From a checkpoint of a small transformer trained on Wikipedia: 14 layers.
MLP neurons of a small language model. Each row is named by its layer, matrix (gate and up: input weights) and neuron, and shows model dimensions 16-111. Each number is 128 + 24 x the weight over its row's rms, rounded and kept within 0 to 255. A neuron's up and down rows have the sign that makes its largest values positive.
After each neuron's rows, "fires after" lists the tokens most often just before its 100 highest values on Wikipedia text that the model never trained on.

L7.gate240 [122  94 134 164 107 130 124 118 119 181 151 141  94 157 182 154 152 163  92 155 146 126 121  93 126  82 137 149 129 130 121 128  99 119 102 101 160 119 147 109 123 138  92 154 156 125 137 135 108 138 119 161 135 118 100 145 172  63 152  88  99 155 121 130 112 147  71 141 130 144 135 124 102 106 133 141 111 130 164 163 113 120  89  67 134 104 138 118 155 154 111 109 129 108 127 106]
L7.up240 [109 123 139 163 122 131  95 155 155 110 133 138 116 181 147  86 123 124 108 116 150 143 147 137 106 150 209 128 143 143 134 133 114 160 134 129 137 110 131 101  98 106 142 140 100 118 135 105 127 164 153 113 118 103 123 123 148 148 138 129 106  99 172 136 105 105  92 140 173 100 166 121 124 102 143 131  75 135 106 117  85 123 117 102 112 119 120 175 138 142 104 100 129 110 115 149]
fires after: "f", " F", "h", " f", "b"

L11.gate168 [111 126  92 155  86 162 140  92 135 159 183 184 118 124 131 164 107 106 124 115 125  74 115 144 122 129 120 161 133  91  94 118 134 111 119  93 184 104  93 154 128  87 145 148  98 101 123 128 119 159 109 124 161 109 161 150 101 101 163 140 112 131 103 124 100 122 103 152 135 122  99 149  98 113 118 102 179 127 105 146 147 107 140  95 150 147  72 162 107 127 132 117 109 151 170 140]
L11.up168 [105 118 112 129 104 107  83 109 132 143 143 129 137 161 104  96 110 114 106 144 114  83 196 116 105 119 121 150 160 169 154 143  99 148 149  94 140  93 136 121 139  70 162 109 119 143 130 159 124 128 137 134 110 134  98 123 116  96 135 140  94 114  98  74 156 198 155 125 138 132 118 130 108 114 106 129 130 141 135 148 125  86 120 163 101 118 123 160 146 111 116 133  77 130 142 129]
fires after: " E", "ec", "c", "ich", " m", "rib"

L10.gate375 [109 120  85 147 109 121 163  99 131 176 114 134 106 128 113 133 167 119 122 144 172 106 160 102  95 109 117 103 179 138 108 129 108 120 114 151 155  93 101 132 125 130 129 137 122 129 112  80 145 126 106  88 156 111  99 105 138 130 139 114 113 167 143  86 108 169 132 162 104 125 131 148 123 123 107  85 104 130 170 150 112 131 137 100 156 126 117 127 147 120 135 146 111 123 166 126]
L10.up375 [117 124 138 125 100 136 137 146 136  94 115 152 168  99 113  92 112 121 131  95 171 123 120 137 100 114 125  94 135 190 182 149 131 182  83 112 150  64 145 136  97 139 162  98 151 178 115  97 115  84 136 117 121 109 103 123  97 122 122 123 151 185 144 146 124 161 135 107 137 125 160 107 134 116 126 120 121  92 130 142 144 128  99 144 117 132 152 107 140 119 131 123 112 124 131 133]
fires after: " M", " A", "le", "am", " |", " Z"

L9.gate412 [105 145 134 112 108 168 127 106 126 111 147 172 169  95 132 143 137 143 127 151 109  97 138 160 133 109 147  62 119 125 127 119  97 159 113 133 167 134 149 156 149 110 108 114 117  99 129 129 113 109 134 112 170 105 148  91  84 111 149 120  98 172 127 104 147 133 132 139 113  89 135 130 125  94  98  99 125 160 166 106 126 103 133  95 130 126 132 166 131 117 147 134 108 127 102 123]
L9.up412 [143 155 120 105 112 124 132  91 149  94 112 148  94 160 111 120 140 166 120 116 138 122  91 172 163 148 105  87 115 109 127 153 110 123  95 109 137 153 122 181 150 157  93 131  99  94 106 102 145 104 114 136 173 150  99 110 122 157 146 177  95 110 155 158 167 111 168 121 127  92 144 134 105  92  65 110  97 125 132 121 104 103 129 150 106 122 136  98 123 116 158 115 145 160 116 122]
fires after: ")", " A", " C", " M", " S"

L7.gate238 [121  95 108 143 106 130 127 126  90 115 135 140  86 155 106 127 157 149 107 151 162 109 180 128 136 103 175  66 127 131 109 140 161 156  86 119 124 123 119 107 156 139 148 144 163 123  86  96 138 113 121 102 111 157 114 154 131 105 101  83 106 146 114 147 114 172 104 116 107 135 144 186 102 161  94 138 133 126 179 125 114 125 103 149 107 135 148 133 116  99 159 135 152  88 152  74]
L7.up238 [125 106 124 185 154 142  94 111 124 171 116 113 109 134  91 118 135 132 125 112 154 132 154  99 124 137 133 120 132 116  92 131  61 119 123 114 113  82 134 167 120  94 152 116 121 185 100 105 119 107 119 132 120 132 131 131 133 124 110 131 142 141 146 176 123  95 124 141  97 174 121 153  96 136  94 135 147 113 109 124 167 168 106 122 125 114 165 135  98  58 129 143 135 116 128 109]
fires after: "h", " H", " S", " ", " M", " A"

L6.gate446 [110 143 124 137 153 100 145 107  57  81 127 122 130 144 100 135 128 153 164 138 142 119 165 106 159 106 135 120  93 139 120 145 125 160 149 127 159 117 143 139 118 173 156 137 159  88 141 158 122 142 120 124  85 121 192 178 151 123 162 155 101 130 125 103 115 142  89 172 120 101 116 135  99  85 159 127 105 163 159 142 150 148 118 160 125 107 114 135 120 119 158 116 130 132 105 121]
L6.up446 [127 113 153 141 102 133 128  95  99 143 146 143 142 131 132 165 112 125 182 134 145 115 148 174 125 128 119 113  89 124 177 135  97 160 107 145 121  87 125 134 158 127 127 114  94 104 130 110 134 133 106 160 117 147 143 156 142  85 166 120 144 106 144 187 139  90  86 145 164 169 127 132  94 126 144 117 136 117 101 127 141 115 182 162 131 130 104 134 133 129 144 131  95 116 134 149]
fires after: " P", " G", " H", " K", " D", "P"

L10.gate234 [ 92 143 130 124 126 147  68 136 140 124 153 158 111 117 115 172 132 125 142 138 134 149 136 106 109 111 167 108 122 150 110 137 101 130 167 105 147 116 174 107 150 118 127 163 109 120 150 143 140 158 131 113 123 123 151 112 104  83  81 106 141 173 160 120 119 143 152 126 102 103 115  87 125 128 136 128 164 110 144 132 140 106 143 164 128 159 173 154 161 160 146 128 153 150 115 119]
L10.up234 [127 135 128 137 158  96 167 153 131  81 130 128 130 123 149 136 127 117 126 105 166 197 120 134 185 113 159 111 115 137 108 121 154 150 131 149 117  92 107 129 110 101  88 160 182 118 140 134 124 174 125 154  88 143 118 155 124 105  93 117 155 133 128 125 175 172 143 140 141 118 117 112 128 145 157 106 193 132 118  90 142  97 105 121 166 111 131  86 123 129  70 159 156 137 104 146]
fires after: " R", " s", " D", " J", " B", " S"

L4.gate56 [121 139 176 165 107 141  84 100 133 119 111 113 133 108 143 126 145 126 149 136 108 132 148 129 156 132 111 105 158 137  74 125 123 118 147 126 178 169 141  74 117 149 137 169 135 137  89  93 146 102 149 107 158 117 113 102  91 115 153  90 103  96 105 132 101 110 147  96 171 145 112  94 106  81 123 110 134 151 152 119 136 121  97 123 100 129 134 110 151 143 155 119 123 107 100 103]
L4.up56 [135 168 128 120 145 130 124 131 147 140 144 105 156 167 120 125 133 156 128  83 153 122 127 101 117  71 127 143 118 111 121 103 122  93  92 130 140 109 151 108  72  95 114 168 151 121  94 103 151 121 135 154 153 104  97 142  97 134 120 131 171 115 188 140  90 138  99 130 180 136 116 137 138 148 135 120 137 107 131 100 102 127 146  67  94 163 106 138 125 163 141 137 110  74 132 109]
fires after: " Eng", "f", " b", " F", "B", "1"

L9.gate155 [136 143 130 136  81 155 135 112 130 143 130 149 120 118 122 161 109 114  96  98  93  96 163 132  87 128 130 158 115 155 159 127 154 121  90 117 164 111  85 114 133 110 122 142 117 139  78 114 102 149 141 126 132 118 140 128 101 104 145 153 139 137 102 106 104 100 122 130 145 149 126 150 100 167  97  68 101 119 144 149 141 132 119 154 127 126 140 141 146 121 137 128 139 133 117 120]
L9.up155 [158 136 125 154  96 137 119 130 126 103 131 135  96 141 120 156 121  71  92 107  98 125 123 134 124 107 122 173 146 106 159 164 149 112  93 123 130 101  95 127 114 115 123 103 110  99  84 112 138 140 147 117 130 126 173 113 102 127 115 149 152 111 127 113 126 164  97 122  86 156 128 153 119 153 104  93  88 144 120 120 123 152 167 163 113 134  90 108 120 107 127  75  99 142 100 130]
fires after: "ec", "c", "ar", "p", " ac", "ic"

L8.gate202 [124 106 133 110 105 120 141  95 114 126 118 162 110  80  90 124 100 130 143 119 160 116 160 128 131  91 141 102 175 153 141 116 111 109 130 127 156 162 136 121 143 116 136 124 131 139 122 110 126 145 120  94 189 108 128 135 140  94 101 103  90 162 115 112 118 150 152 135 136 119  99 141 137 117 116 101 150 114 162 103  90 106  88 142 123 149  75 137 152 148 137 132 114 126 125  82]
L8.up202 [122 146 131 134 162 119 124 142 164 107 113 146 162 145 148 127 149 128 110 164 103 119 125  83 125 116 187 151 118 160 151 160 105 115 105 144 153 126 122 162 121 192  77 198 103 102 109 114 149 118 100 163 153  96  80  78 142 135 148 132 146 153 113 147 123 110 120 114 108 164 141 139 113 132  86 100 126 129 127  96 145 100  64 110 115 139 137 103 143 119 102 104 157 119 108 119]
fires after: " G", " B", " A", " C", " H", " E"

L8.gate395 [101 120 144 144 118 109  98 157 161 161 158  91 115 141 124 129 109  92 100 127 159 136 134 127  92 130 138 125 148 103 159 131 133 108 124 100 165 178 124 124  48 105 147 163  78 137 142 126 111 131  88 108 168 128 122 133 118 116 107 143 177 147 119 122 144 134 111 150 129 144 108 109 126 149 145 104 130 111 139 118 101 137 146 112 143 148 137 187 155 135 156 144  86 137 133 122]
L8.up395 [102 161  83 128  90 108 143 143 110 160 137 135 133 140 149 167 163 135  89 122 157 123 145 104 137 104 155 151 136 112 157 124 126 150 147 103 136  90 183 152 127 117 185 113  92  98  79  90 125 101 112 105 124 115 120 107 137 145 100 130 142 161 120 150 173 157 141  80 130 101 149 161 145 102 112 135 122 150  89 128  84 109 105  92 139 135 106 132 165 152 111 139 174 123 154 101]
fires after: " again", "n", "y", "m", "v", "4"

L11.gate357 [136 116 159 157 117 157 123 107 110  74 137 112 172 176 150 131 115 131 159 157 137  74 169  93 114 141  87  99 107 131 111 114 129 119 119  93 114 127  87 144  99 102 139  86 131 117 133 170 117 123  89 137 104 122 119 190 137 155 115 114 133 146 113 136 113 143 101 138  88 115 139 159  82  88 120 155 112 113 153 142 127 110 143 101 155 133 132 160 122 131 127 129 103 128 109 105]
L11.up357 [107 142 142 110 103 120 131 148 123 119 160  98 112 154 151 178 105 142 123 104 143 111 157 169 160  95  98 117  93 125 134  94 122 132 123 134 141 112 127 110 121 107 103 136  98 155 118 115 171 153  61 121  94 122 141 133 156 138 109 116 162 145 113 134 110 104 133 145 136  97 102 159 138 115 152 111 133 123 164 132 110 170 188 148 112  97 120 153 124 101 167 154  95 113 111 195]
fires after: " d", " D", " S", " M", " K", " N"

L4.gate401 [121 125 165 146  84 108 123 133 167 103 110 147 137 143 127 112 128 136 127  76 144 115 148 140 141 126 150 131 117 148 140 105 133 135 161 116 125 133  91 127 130 104 157 122 103  98 118 156 176 185 106 114 171 126 189 138 101 131 145 126 129 149  74 116  96  98 138 139 111 109 128 110 134 137 125 109 130 151 131 140 112 136 120 122 166 100 150 162  87  89 167 109 140 150 120 144]
L4.up401 [148 129 116 146 109 109  92 111 134  94  93 118  96 163 120 129 136 117  79 120 161 109 145 136 131 151 113  73 141 125 148 118 113 140 110 130  82 160 107 163 144 120 125 136  94 100 117 131 146 114 131 118 138  86  92  99 212 141 139  94 147 146  69 173 121 144 114  97 163 128 132 154 144  78 126  86  91 123 151 155 172  73 140 155 115 158 154 117 111 157 146 145 129 118 120 110]
fires after: " M", " C", " le", "D", " Ch"

L10.gate353 [129 100 127 129 121 145 131 121  97 149 147 156 111 160 150 162 163 147 123 145 178 101 151 129  89  96 102  92 157 139 132 113  87 145 166 107 139 156 128 112 159 123 131 180 133 129 158 134 130 148 124 127 124  96 139 130 121 142 143 121 124 131 134 159 115 119 144 163 121 118 105  77 118 128 142 122 129 128 165 110 100 134 205  84 160 125 144 156 154 115 149  70 115 138 106 108]
L10.up353 [142  85 116 120 104 160 170 127 126 141 117  99 150 146 137 130  84 217 117 144 151 149 177 129 113 142 117  89 111 138 139  97 102 144 151 129 102 116 123 117  90 157 161 132 130 131 138 141 146 143 121 134  95 129  81 151 134 141 152 116 109 146 122 161 127 130 106  93 132  83 141 128 144 145 153  94 134 130 153 124 139  94 118 144 135 121 136 138 108 127  66 152 136 133 101 139]
fires after: " s", " S", "es", "ed", "pen", "al"

L8.gate198 [171 131 122 182  79 112 153 134  71 117 157 170  87 139 161 130 115 101 146 146 138 127 152 117  88 137 142 140 121  89 131 163  97 146 111 144 181 167  84 126  86 124  81 126 143 120 104 130 127 106  97 129 153 153 153 135 142 128 139 104 125 105 130 176  97 120 114 153 139 129 100 115 128 124 164  83 133 117 112 139 123  99 141 131 150 146  96 128 118 130 128 117  97  89 138 107]
L8.up198 [107 116 108 112 155 115 146 133 136 166 181  96  80 145 169 152 134 112 140 150 111 132 158 145 132  83 133 124 112 110 125 102  83 129 148  57 170 123 166 123 117 138 139 161 113 127  86 125 147 132 156 187 126 139 115 108 133 157 123 159 161 130  82 105 135 151 140 144 132 147  99 136 145 136 121 115 157 118 139 174 141 131 122 121 166 164 124 141 105 193 107 123 133 110 124 138]
fires after: "m", "v", "av", "qu", " ad", "ol"